config = dict(
    qk_norm=False,
    lr_mult_up=0.726,
    beta2=0.99,
)
MLP neurons of a small language model. Each row is named by its layer, matrix (gate and up: input weights) and neuron, and shows model dimensions 96-223. Each number is 128 + 24 x the weight over its row's rms, rounded and kept within 0 to 255. Numbers have three digits each. A neuron's up and down rows have the sign that makes its largest values positive.
After each neuron's rows, "fires in" lists the words (lower case) most often at its 100 highest values on Wikipedia text that the model never trained on.

L2.gate498:106117089077152136074147107132094102125099112150105131068120132081117104135111093152136154149157122139126117139139157123161130086113184125161166131120157122116134152126096115156126153131110093107145165118142094131139126109127060139176173113188122117102120159038169092117166148103150113148141138123103097111101137138112128117123145148176133087109101126136132074153101143109116122108129
L2.up498:107130116089157153092129108074094114080169137108122097073105123080132140170109116117129156146161138135147118163086122101150095146134135121145121123116138154138137118122138159105096124171104103167144127081128088158168114081132120157149146126116158134106144176105100113123149156150107098119146124106112097171189134132117158096111149156120125078111096126154135130121076123110113118119133
fires in: "party", "band", "club", "highway", "group", "loop"

L2.gate371:154167118131112107164162149172132117162133108119108175143144146111168113164113143137133094176123120078100122149143127135066120135135156131097130142111095117162134131140125157143133148138123105131144148125122179159159100120149143122114098170138134115133155131136106093159091122118143104151134129088126145129142113131142133143097109159120132091109117106120115096142145130110137118094135
L2.up371:134118124091135141110127122136117102145056113145164147158140109122123126125117139121118129188142108136115147115133103112125165127123122109095135147127156147139126115170147152124076172157145101081107122153118119154132140121095143131140124146161075071105149111141097118166103129138130143127134125144103214160110099084152130154107113113136145149149127109093113121059134172175126118135084
fires in: "to", "and", "as", "cézanne"

L2.gate15:122130140135170074134143197124105142121126115134134171120104208162148097151157120145114106124158102098126137098186126127133112133148098105080121121165127133128144127102123112157129148128157136105156138160122153121138144115163123147140148078203167110130124157091141112153107152093148091098155142127136094110145129151118128176105126106109120099149120112115108119124131109142154114121120
L2.up15:116125176130126135129111119121126097106181072146139132144154177115113125129110098135115124157137162123104102122061160124102150152123140139127150115119110142118127101076097134144122140107120085128107135126135147110118119125141116178102102082129113055121149163090148148085133114152121103123176136082118129149121135130111102085150146158164140118141127126147118105161088128129153124137119
fires in: "on", "in", "by", "including", "until"

L5.gate821:112125137152115120110109138162107135176138146143130156122165149121124128076159156128101130106156110112142185131128068137095151137129132184146181124120104129161102139070154107129081163129141166122109155118118152097146173115105126136145102108123110124168151118094149093112097140142137097164138106139124134118129133083107136113118084125138088129137171114108131133147130131183093124119141
L5.up821:149100161123085146120137096125144117106109150096148104146168125097137136110135128129101107136125170111129097104155182182103146150131105099123123171118107133160134129104122126056137133114180154105147110133095147135133119115118123119148122120145166109120118137120126091125098151147090079115117150105106074157116122158151140158164113158145121098106112126118119093122161117129132115125138
fires in: "as", "into", "from", "becoming", "of"

L2.gate724:136113120184171108139136138132124112083181115157144161136113154094139106148143120134112161155156130124153107145143136116115085123173139118117117102133157106135173125106112111070170125100152100139154139148122157125139112154143136155109089168137157128114087143075141120115129173153120130104119140147139102130145125118110124113098116133160125146141128153148126130124075130144107099128120
L2.up724:101151147125176112126058134132151135142137125142168146082114176108098124125135083169110151168147128154139136121126156167160154173106146122136130109108134175139120141103148116139136150114119097101123123111131099135135113088150113164148103090108177177139103116126106106129095112107121124118148135125113117128147083132078122152130142128148118105119113133179129083157087136142102175073123
fires in: "which", "in", "including", "now"

L7.gate1005:107144097110114139107147127087127106178124161132142111153164149108099095105089128135167111104124137105144150154154146033144100135122145119119095113150124156179075152109107128110101126137176086060116153139145131093140099124104143131138121118157140151142089109127147133152112177135126115150138132128117118135105132117146132136122115172125146153127132122138149120153121125141107145120138
L7.up1005:138144113132127153120159165099113141114127145129130131120133114153095105092139121128167099118118140156166157148139107112158139089077152126118124143099129071100139136119094123115104144193119115132129143161141139096123150103126130139127121136108142106152134104116191109147143132098165146145145129175121093103156135097163136151124092115125105173151114131106120132147091158137071086145134
fires in: "was", "is", "were", "also", "are", "and"

L7.gate783:120132125101129140124186118093126180145112149160117143138118175076120082151119096101129108119115138152116094164159103093123099083112118114139147128164138168099148102081079125125130125136115166142118130160136141100150057134134146098155108144158098124111147137133125123105137131101168146112153184130112120100139129139113105135161100107081149105121108130093125143135148118106126149156122
L7.up783:098140132154130145088116089144097151115138162117141111123104180088114115112103103123134141131089147130124136159159117083133120116106123112132140142144075148140125132140107171137111139122133113098151151111140123117134166131144128118131093147105132124116095113086118128155139145123132087094124128099144130136149111130083127084128135115113132101136090138139163092103169154113123138155114
fires in: "was", "were", "be", "been", "being"

L5.gate171:137154114105146141130123157126183131107160131139120127127116105160144146141124171106127109122108095122125092102151105169127103135074134121103136123128121120112130133130128146114084102133136136122134118152149106156137163137066174131125175122117118068118076163130139122183115079120157074129136128148109100127125166134125152118138146122153108095132137169150147092125134105120133131089176
L5.up171:142119138108107121143116114153130125101131154106138122130082144124146072132154128122113161121127108129175073120149127113109110095116128136124127131114081078162147126119146108122139119145078150142149132144158129115149153142112120102146159152097115119168091132083119081165098157129146130120105120141134082147122118092144145136100150141085139137113137146139163115118099127177144166129120
fires in: "with", "school", "old", "has"

L7.gate629:111114107112085115158130147100142114070084117127143127142100176144150111116169139137143069133118169136115112116133107104128109138121117137129132144143149098150160110095061149080090107096114131100092156109135095122113167134128070111131101084175127064151174127125142101119124104131117093150139107158094128112116129121106158119158143131131131133121141119101130111134141133159115143123119
L7.up629:099149205177117095167096120108110127070101124157123141131106138085145151119152128128117163138170168128104110133164127143114136171089144174135160095142134122122137143030127148127140177127168106140146107134142106150117142099143105160124125170124128150128107139149141127152142145120126168114118142099129138106114122169119083120087136076119098137133092131165106142086139132121137153165096
fires in: "was", "be", "is", "were", "being"

L2.gate736:113106085161178135112149135138158131150187118099094145106113122131132117137149151082080142116117103152104130149162107123133095106107122114115090124104114131129105116127108162138127108138148105123121098149123140132128121119145144123160151145133149095128148108114097164121091097133118079082126131130139127110128171096132094098143122118127064182139096151136146087123146146155120177135089
L2.up736:126124114141147138121100147099118152148135147160140142158120122101145120155147117119130136118172080139159135097174130207159094121104116128129097119110101131160125142154134118139134129135102171160175119133122142110135120112171164101141121088113137160153138130121130096118168136121114109110104127141119118083139125150154152140118069128088168183127142090150130145157124140144129092108135
fires in: "december", "january", "march", "may", "july", "april"

L7.gate352:079122135114146149120115135130090166110117148161098143156111155078137155160144173155112100078128084105147091146189139125125114134132127148148101150160148121116108118149095142101121120110119121179076174145133119088113117079128137109164146122121118138151128100113114113167105149115131190126124154107112162078140119173104145124168136103112187131123151135168108126133154155160126072155126
L7.up352:123112118143093099100146120131141156160143157106136110173126155143165103135088134127140101158101137137154143115136145151078131149142070108141157174146159151113159120093113125146105150092134102086115157143148117093118116125139138117157121115143124114108160147123130142136112112127119094167081100079096148116134124089106127131123131131119165155133166101097162109146163161138148153176128
fires in: "was", "not", "also", "is"

L5.gate169:150147115122161126111135158184098116080169099108119114153125164129118119123113110165127117065153150113164087095141120096113107140111100112105123153102151111128084129156104121146115139110116150123155123147161126099144118113113102101140124077153140109146140148106185130100100132142154115101103144131142130097120132159146116124094126141092117158171148138099108096122150100152146151128109
L5.up169:138125136145105138120094115161093139105129110122125148089159147181131150153144091145166095112141146097128107146100112057163140093088137138120142168136145122119142137121104155114104119118107175151141096136119101137111091145103179096094113142159161112119143156135122130138106133158120127124114116139164120156152126126146079145138110130142131127083148140107151069179149128100123151127102
fires in: "death", "on", "birth", "release", "background", "date"

L7.gate592:101157164115123144154133141148111126115130126113107146078139137151125121132114147145095112086142142109140117111139153140095153135117135131169163120141131095105178127111124116156156134135170174118103101164115134126109117125104150094108121149134137138150112156130163095174121105117160126095122135136125109129136125116138102149115162114141120121143115136077094088129146112132161137129111
L7.up592:116135102131072113096107129143089112137179083100145109153112155141174132148157166113139138142155116141108109118127115157116155123111136095097141143149147153147163110115113126147169133121137127112127127125129150147086179154132123121134139134181147117131086152144158135124165116143115074091147151082103115138131153099140112142120098110083139095095123152141153113121159113122127128095113
fires in: "on", "from"

L5.gate334:123126106108113122113092138130171125170135096137105135143144132125151107125196130111127110149130104183103106144144141129114159108130175135108136119129145095088158122113144151124116120125104115121123153141085127159145118111136123119163087167162110129090085141109183119082113115118110141136107105138101145130122148105151145173126104136172103151119154094113147128125151150140125138144096
L5.up334:109146095164101133119144138147126149122145112138135127108136124153139138147159168141141139111122146117167148133135114142107121113118154122164132127119161160100151175107115114136135128142125146102168099148156097111138162176133132128119106115089142095103154122113166153148156164162153097146152157115114136152086157128109092110163105144161114094090108114106144080145084149092120145195162
fires in: "one", "both", "each", "two", "the", "seed"

L2.gate301:125146089116155106115131131133119138128131083148118120155097145100106121131163139127113131133105135111053123124144096095119144138117129065118118120122122142109108095075131110119122078109152152069117100156114117161144120161149164117123112165137114095139107130127116149141088136082125111159131110140138120073165110091153118109119110131144114142165112179122108075115161140175150150147112
L2.up301:130172112141143147166148132145142056141160088110121102201118140116122113114140135135122158118114150116119147153128140094106107147080113127138096133126120109103087099148141139117136137154145159142121079120139104186157129142169072134183118162148131152120125107127138148103091134111103102140117115104132124149115112100169120179113125144166156151135153164083128095150129134128144144088083
fires in: "according", "april", "he", "may", "lanor", "goal"

L2.gate369:138147124114148126091111142097121133134175097131125157118122151164118126118115161108115095146091080119115135093120168102149124107103144159080154148119135137079135119128135113102060154140145137102112160155138112127146116117129153150159114107103146126139108161084160086116082129106147147145159136090135123087064140157096106073113094142180120146150112139168099094121120131138121132120117
L2.up369:123140167121121124171152119173151161150127081098137129156121106137142145137173142087110114144123124138157105140161159130131156133123093105125151134113097130109109121144129152151138156071117126172130136100162166129097137137136157130087166137155131116101120090148144116144163117113123123118120145172130084111067161142172082151118155126118101140123182124124125089162151131131122114074108
fires in: "and", "but", "premiered", "his", "to"

L2.gate761:091117098087118109100104129114115120101141103172121153092111137145132112116156120162150132149157142121168045122185077111134135115194118117156135184150128121092145151117125082128150133113093142088126121137118115155111096164131129135132159115118153136150178113121131092153123112130129112127137145086128116113100144136096097130105137134183101101157086132164091131152175137120119095137168
L2.up761:090182119109122150133145157151129139078150126157109131133175139118121166130126113158172132153119109112137069107152123157129171123165129134130160145186080152129120170131112114098112154159109172101122155150141129108133097131137110118114146132112138156170125131089110151160069136123139143141074104129169125109091164155048079143099136090096105106120100108135085138136162109113167124153136
fires in: "in", "including", "throughout", "lower", "upper", "see"

L2.gate996:113085108129144159135080161140131096135169128096148140129138115102098120118200145126108115129164125142145113174147110124154139111124160132132140158154111154142111131130073146122134150154116146148129160137134129128123140138111138125106165124127126135168102115083117125144108089104127126140102115099113132167164095098107107151133135123149127161138137145140099141084136078122110118170130
L2.up996:140164124105141145096120079135104150124119130133140116124175146182129173127123119151085139109157115082165133148127114072131130178176152129103121129150126100109117112113110152133136094139143108125184143149100129124108131143127118178096125078153129121083165179122158125087113169119103114131145161151133152155130082168166098107104114163133148115119102151125128172142105118157113135115130
fires in: "album", "book", "film", "of", "in"

L2.gate856:118132127107142111067159171157112120114125099151141130157148169159148133128126128133125097154103089139138115133152165158123135143125145153168147126138129112109122154136152143103122149127155124085133115145133138136119138121146144148139095116125147105145144162104130135170152135111111100133152084127131124107104172143084114164121129158115119069171115131135154123147182119092114142115127
L2.up856:098139138108175084125121122124103108102117122126162128154181158161120132132107126149101125177193134112155142130145163098110135130113121150125125102127112140098120153101139092124129149120108110140185146149118120126119105138141126125162150112130136141122123153098154110120167181156097135120137108154139109139112147124127120117083142160155149132182128203153123121108109097115106136108133
fires in: "of", "team", "club", "end", "show", "in"

L2.gate168:157168108095113131103138142131111152087167128148134127154133140079126112158129152112161089109168147105114137135160101086091118098143130115167128134117138143174158147114076158096134153158132137135119135146104119086094100140101096143153149118170155162162107113113161074120122157132126122101120146114169129129152157131113106104137094166152079124112144118109107122135114110121131103122115
L2.up168:117153187115108129126082150155154118143123142153143126137133171088127131118165132127136118154161144142147109089099126152170115115121084113138127166111136098104134144080130078120121134110126183144125161124124131104189130068118122121147186163124119159128126133131076145134142123139149082149131105086139122079122129130142111137140140126147118110131082158158140071177106107120172165135072
fires in: "that", "also", "who"

L5.gate526:151116118115150111090097131130147109092145117124130152149114130103134140131125184164124156123124089131152061121145108174106123148134128086143144153142173158145180121123161129151162134100094108148093182138109187070124138123107114115131139126131111095162111193106154093087155134123117139116123112149107086107129141154079106142109134140116119121173135122090111090138145128177102108137122
L5.up526:090124117171122115113128112165089095084181117100138124113101141153110166124139120131125111137133106163112136141110145119140072130137140143117148144117124111141129123106134173139121134123103129147097133138151132140135151145087118134142083113124150137109112106104158163164146173145115143116142132161100151118084157111100178123115075142157110139074127102130152106119130112166099118099086
fires in: "to", "from", "american"

L5.gate964:138145128146103142100141121160116124124090105115096155135107133047131157157073124159118142124155206122140134131116127090116111109129110142100100155095172135120129121167149147111117131110132134113106136135168116109111132133110129184170152097130138092139131116103177123128108145114163119140125092154138168092093140105116134117112098118184163137134145132094118139119145153167134117117123
L5.up964:157084113149115141118115153132150141141085157131117161108115170147143102160091127145191127135087117121093144083123118143124161123112105107154135103146137158123149099182121139124128123098119129114143116126111149059149129146172118138137161123123143136145142146084122159149162118128151127146160186130141146113133121144132066112147141143122142133100110133099127149125171144112141138173114
fires in: "was", "is", "were", "are", "s", "9"

L7.gate373:104170128108133101127094108161127102121111075105123115111143208104101150107130096136106112135145152109100109143175164195117133111138101171151118138145131153092109149085140125142132143141111117110132162147146152175099136143136130110121159119169113122116139106125150127128154148121150125151134115141120090101106118124111080179143147129167130163123129129131130121120112121141116158181097
L7.up373:091136101120134154106121099135159136154106093078145103178150146138138119101131133157132110070099149075126155131129095104172139159130132117104099144125128098146084107140104174124118170118141104140110139154137114127115172131128164132127139134118106133137095120130187131099124103144140084115175132123087137128128145109135101158096132184137127127144154097150147161118134163147127127106139
fires in: "well", "000", "00"

L5.gate893:157129101095131142089129154184098152141117125140141153110152153093131117135099118100086066155139152142158135140163140101102104113142110068135151203155122098127112104138118170121143110129131117101107174145135131123099121126141124114114135085160127123145115132130164112131126122156095107131114142118176134120089149109128137140147080121137129165132143144106098089137127152119129134124101
L5.up893:157113156092155103134128105140178147104092127172114103117160159082129169115112126127135125175083127113164165152147116113128111135095121124113135120138079140123141130121153143160118128118111090127095124139123171160100113122162150158141101109087143149125106151190124160141139157167126156160142133157118139110126150150114130147122130191162113118136107119185118134111106155124099081155126
fires in: "to", "would", "was"

L2.gate424:133143121120124156144150123098124066127140135104154152136084098097127124108129124079152119122118130121152102174137092099121098134107105128122167169105124141113089124098152125152101171147132112124109129147127123138174148154108139125128133137114083165127068121137125129096133112135103081099138129107127130147119095122120116135113126127132106140121129152167162130144120129132111123132091
L2.up424:157162147180126117100133134141161165166158109138127094153129136084126127133132108173109156119124106140122144173148129176112118155130095126120135107146155178131117116114120144152098160079131157125103154145119123115107164116109139168097138128126117149171147149108129121144121109152134107189142103151129152133079120150095138083157152163111141143144127137090158138128180155127112109126139
fires in: "first", "million", "later", "be", "previously"

L7.gate470:111160087133148120108108155090100160139158110119149141142130154114120120121093117136164125143128118148149158126156145102158161136136143128127137154146150117140143119168139147079141182154113097129138143149119112096104123154199139092149176137105139139133146158105141129114114125096109119115107113146111131111079166130152143135124111135093105119160089100129168122157138124115092149114079
L7.up470:164126089121151165154116128131078132150132123088134127083130105110153103103111142155178112179139149116105117117129132083131139120118147120173139130153137128128140097112133158105148132130111142143140111135168132108148118151136122108135103138124099112091139120148072113094117109102128091086137084144144176131153135127177099173090130108118166047083151129091122134177120120104140109183096
fires in: "2020", "2025", "2021", "2023", "2022"

L7.gate466:136076106149156056094121142168098117116117160089120113146128149066125136153169123138142151117104130136145117133121106101124151115151081124103150135163159111101147081128136142157100168121150116134131158139134162113149090118083123148152146134185114146123115134115147145113125142136163146158128111100097145114142157092142127172128115125145123111112100159075122104139172139116134142145136
L7.up466:081174165141142173117143129110136133157152165129118138135130089094110137142128144121133150148115111168139086165109154137106107123160082120144124127201134106164147124157107142168104113147106132127108112138130105064159114140123155112105154132073125125097133171135135113149121157125151144087108125115088155072133152080124148132156100095130145096158122137099132133107182153139134104134126
fires in: "been", "was", "first", "is", "also"

L7.gate574:147146144127154163122130164083140151083152111120103107132142148048144092127120123150136102086119068083109129121158128135082080092125125101133091161114115114114120154151131151071173171118155154155116134172130119124124122121099119137137128096126106097135143145135093098122125160138121163144138164110123083134145121146148121168118116115101113146160126120123124153104109153135159112126145
L7.up574:124080135135083147141113131142102126095144100118102154106147168140110119089121127138157123138131123090173184105102124125175135157114104145136109126114141136141137120162143144097083135078168103101110176156138122136102104178111132096186115090143117141116158143121212172096071132125162131121137132185132123135105147126121120148122096095112152145167137145082119131146135116175154143106173
fires in: "is", "was", "most", "would", "s"

L5.gate8:089119158136098101126173134183108139096105091123163132099105140140115123112146141156105110111158132085090142122125166135132115151103140120101108163158107125102149111088129119141107146147144124110140112152123112156119140149115109149124168113177111125124096134108159139169087163122199106185149109101099136096073154145126137102138129126154124127156121126141136109138163147105129180103085
L5.up8:121133105115166083138151122121166158178120144138140093117131156082141115150141136119104093127179104119141133144156119167141141147113103090150132106156134155154146143099126167122070128120145099100110098118120109129145096074143110148134122142126142101130143132141147143179127127103128165121127124120145151084139162115114132150124140114150128110099122127096136114094149158111136090177130
fires in: "to"

L2.gate807:123129140143142153107116102126096146126141088116106178127123131163090100127134181125114132141162164098123140115161105126120171144134130084144153179106144113155146109127126131096164125081120154113104156153120109113139146114107138145139118114154165169111158132109129102128135153121150100117143117128142169102106118133079121110136165130086121114138154126164098116137122147138143116143157
L2.up807:126122165123152162149122097069141157156112147133097114101154134130125114131162157138150127103126151131156115163108116152114152127087106119098122081166144107112155103162121121123101085155115091138106126137134134163123112107120115079174092135113085103095089152072145127123135116128123147115128142136115138114102122124126142130104147091135139195115079102125126101170139116117117117092123
fires in: "this", "same", "a"

L7.gate647:134167090134078106141120128147125130139134112178148129127140152113156153137136169127101137087109082150113138142144103178152169116135117140120142163108107100088099122122158116151140162095155138117131157087106147116129162159140146141152157112153091158124165109137119159141125133120107156125113117104132130140141130090093130117152112111123141157144141118079103092135151162131105192041190
L7.up647:159158126153130131112118138113130149134140134142103164166117156137130163132128141116090130092141130153118184113135165153118154092132146125142168140159115107135157134091142138152118140137108176114165110126131135093151132106104072118118149172126129121104127151084116115164132112109139144138083149121087127088058126139089122176145106098132114164137113098123111145140149131110120128153136
fires in: "some", "many", "first", "several", "two"

L2.gate574:111153100119105138074121142129147143146150084166116162124131116182156117135131105110152131119101128101122103128128117137088140094139144119102158141142178115100134134113107141148116130117118147077115140136116129158117148134105116163166142182098125125141115135097125105148093148134122116136139125118160149106097140119071119113146097121158136110159107117135118108141152112155131155131118
L2.up574:142158161146142126087102128125136207131157137141119094136148119148146133153134158099125089183105120101128140128096141126103119164142120134126137081120175150128125131164136138121108149104122095113146143134130104120164162107129178130157110180158111148126104096124103152188112146156130112147164128091158150056146122108114143100120162141079195133082139129174130157140110133153126127135125
fires in: "this", "following", "each", "that", "his", "cézanne"

L2.gate559:129151099148136087143104172123121137135134078110191184100135161125129145134106114169105117121163119148125149116168123128117149131142125118108134171137119122143152135135087106171152127133150131050109155165122126104144091123131104114168119067147161105132131148081163104145135094108130116120095148126140142114107150143106091160136120067150079117126142111122048085104176114114120128133111
L2.up559:178123129156149112114136121083114148147143125097130089119112139112141112162108100113120109164135124173151161131090149124115128171154079128146114127121136156117143143126137084126130124174137083133130112111119118091153093120144160089155096116140195111139094127114101157143156082155120051091127121116121150143109139161153124129125152106071105116124118137135093099108161117089132129152108
fires in: "in", "by", "on", "including", "at"

L5.gate273:151133100129097142126118142120145151111136147134142168102137132132131122126105144104126094129125118123139108119145092101179126102106155132141089133122093163139097161091137137132095134089134146137141157161134137088084129106097113121145148128093118146096140140109129098118081167119125116135114136138125154093111065224143121173143097112123127177140124140125123120182132167147107138117117
L5.up273:108148128130167137138123133119132111095182162109152099153153099141140116135173120144071134151125131133138095173089093137126156116155115122122131150152158132101132108120148124140148137147141160171172123115119176131104137119117128162114119181117132113120140136163128145164113095142126129119120133154140170145130125118128112143105145139167118129166099176118101128130122091131108110113137
fires in: "as", "later", "succession"

L5.gate282:131083143120123130111120135155109119095115102130130115136132151109118142111121142187158121109152143081120084163176143136128116135133132114101102199173151154128132120119111143078105156135117170155124202166119129124104102123131134148137168115126139063158136101110095127125057089148091149171144164099115122142115084139130111165120107112113123121182105130093114123135151135148123146127119
L5.up282:111120078164135124148092142174111145097126109122115133095118111119116183077138163157100159085126137155167105178131127130110113149102104101113113139167090164089120117165071126137136148109143134137130157137123124171103142115154108149127144107150148132136110147135105147151101087131121116135104143140130154077095175115107130125091157083107117148158121146143149163128123093119104182098147
fires in: "at", "to", "microbiologist"

L2.gate931:092168115176074147099132180111127150108104128116118138147103148102128155090157147146110124082121097122152118102134155108060154157102136099101156159150131144134129134092107102109097133090127118091112137127139150112120155144143066143159128101141116160148157131106147100140177116143125130152114151127119127133110144147099145156111109126129137154177168143116147119141134139128154136145172
L2.up931:083153077155096169144111151146152157117148139083107127114129142114092135097137159141135118127101113146175136094123114116142082088152159129124103178084082159123142166119128143103122162128096126143131138124141118135170124109146122133111133165169143169165159144098082132132125084119088133148104123117130121109109131115099115133146065134167171138136148112126125140128073106111117134141180
fires in: "one", "each", "every", "only"

L7.gate917:156109106133149123096121154130122112150126105129113136121115121126138130163083155149156105111137131111121145134153146139138124089147149123111139150096131093125118086163120114152146130124161089148130125130128099125143108150145185127159122115168095182113102098109163169111106136110165160145119164104102104137153149146130113140095100087129107137134141146119158113107136128099140103143162
L7.up917:152106168119134130122062155089131120151159128095137092104187147103146085152105082143134165091155157115178121117134149156137145086148103113118101137129146108124147152122112169132108125165135135120118154134164086104170141088119139114083114091140099132100116185147134152159088129137127110161129139133097158124122106119162091098136147150111127153126131136164151122118149169163130118165149
fires in: "is", "was", "to", "would", "can", "may"

L2.gate930:115130151140173112139086140123123113105110117146131170166138140141105109144108143162108143159145125163149109128185133116105105113165124158119131115120177137139122059146113145146083145115120160126150091153139174125118118109080163141131137099137148083117129167114150103118105127074129148132156171134107160119149126145097106133088117105160147131157147156143097100103120165099114136122135
L2.up930:094120148109134136156149163136122133145130108094136129126130113149144152125100191105169101201151121131115149117138152119137145140133095141139147125125111125173136171092148121118119137100117141113122151138118086128143115104133133142117098146157130146141120120100087109102149161082140128154115109122122165080169087152145122083130096131147170173144135113165108127109140112144135139127153
fires in: "and", "or"

L7.gate922:137145096134130126146131144142113181075109123129124130100152135130120101100146115142126141109105101128115150121153157135118145081115152155098134136083113128164158151143149149149129117111107135152098139127135128173105104117137129099127062083111160093148164155106103123131124132144093119093111139144136145114171127171085168159101098098149140106142135121122162130129157141112141147067148
L7.up922:131120127080111152125128138153119103155111138135153147101116134119131111153119179080123074177141103117084121119130155108084124096102136109149154119147147133091162161137103107144143071097128165160126129142119120127129128143131113163181139163143141115119073114141134104110118127149165127132162108123062113125100149150096133156149086138135140149114096120118115140124137122183113063121110
fires in: "at", "from", "of", "to", "attended"

L5.gate249:130101094127117154098128130141140139104085142162116154137208123097122109135196111107090158138162143142121090140102125121118121111090123109108119131131131145128139138055121139141166109137111112168089136164139150147121101085128097091102110084096123104096156085115119134114129107087131131127148105162107091131124095147120130148139130117137137169132128119131067103118144112094111147135127
L5.up249:083185136137119128130097125127135148086127122123114165140116088165113118155119116182113111097151162102168082117152072124161145128131118149098115096087152138100144161138144147154152161138105119152107151157127166166173104120115143162089108120130148140154101103126135107169151155085142135135137106154097149116116121179111079081105126170126133143139139131149119148100140135120131119119114
fires in: "000", "100", "vancouver"

L2.gate70:136117073130128100145130123160126101115122097163082122120123127128157127117131194148181124149134152140079121109133166154130151160104126145142138087178115130140174105083130107164132115136167160071095159146117186146090135161131097146108123141159155149109138144120142129146172096158193095133096133139129100111128182147066123174122137086131114124143194148084133156154160096159125182105164
L2.up70:161160104131123132138097129114109137131139112116153140091120112137118164155172097128105126145126163097156130116152101107152090108145131111150121152109127138158129110126116101134194130139119113145126133108122100077111142098180114140152093129138153127153111181116129123100130089133134169149121109134123111139118125119152141132129163152107120099109115125084165077137114127100117134142148
fires in: "of"

L5.gate470:104100093096123110130142109121122146169141137148125166096145134152124125126147160117095085177109133091154124099161135143139118127126123144125155125125130093137125104127164153190133136100125120112093126125131107109110144097128127139137127081134154119123134139086206118128109146093184119130133116133104182099115130151061139120094097085172129090136136083123123121150168129103108177139133
L5.up470:166096114100119060089119145120117097153159132156096114099117093171144097142096094140085141139143145142138157166125112130133137131107109129170153118131129130126166102100118149171138109166119191117105148153154066139074147112079142114145092064091131138143115132142136127180156174134126120131074124133178099142148110123137139090095152122117117148158155152087139153117121136168122118130089
fires in: "of", "at"

L7.gate583:126147137125116121108136158155121138126125113106114144119110117148139137184155100150134121136138116100134108141141116149106117134116151146113108091112182129066153121126124182155073123147132153111117173151098126136133147105143135138163144115151149130138114078118142122099153102111107114136149149106133135146136123140115126160097083118104137130115103103092097125157183164148112101088172
L7.up583:129113130083145126091098138115093136128116144104125152097107185124139145167146123133131117129122133160132137167141133151124063129127102146142158100142105117158138157161129129101134153155114163096109143123137134116167113140113119120128146163140139112138128126103081126082156099129125119097149125084152129146145134129165093151148162098146147103132133106143120133119145124152115095123078
fires in: "in", "institution", "information", "invariant", "on"

L5.gate268:115143159145160137131107089120114120154110156135126116123137155132138123118110156135156158119118120115146125125148091094154151135123141110176162120189131130137116165105111181144138132102134142131101109142135112115103129104136116139185116132209132130095154084127138111166155160140076163159091126141125126115119122156129143140093086144084129130154137142101119093125167141162140124102093
L5.up268:111117067132126127152161129123138156165124131097138110175124124133085134126131135131156113149150119139147125122141094067120147104122100132120130082103097137132098147186121087135093073135146147119124174143143092131119133134118125139143166158173088124112124188136074066085142118148148135114146177142123113124121115136099123111119124096140128130148126085132118111124098142132137130109147
fires in: "was", "is", "were"

L2.gate763:067149114140122113165131120140130137139128166122173157039137156162133133137100146152141138114123152147130105155128151108098081115134134115172134164103116117089152114137095143146130142122105141153115141130121134124128118131145144160161149149154103164155155134139129131178128101162168134124151110078130171132100163085098145147122099134137101137173083115114103116112119072117187098113082
L2.up763:131123147131133122121110153103125138111086126135118112139142144118122100131123103102122110134100153131143112107133131138099089153116094119110131122139109155150164127099137119150161121099132121118132152137129155186087129150117113181124146112153166130196126126137115147137135120125110090103146130112105084103143098122125104163131148139123125106139121129129161136137101135129175144109105
fires in: "before", "upon", "his", "until"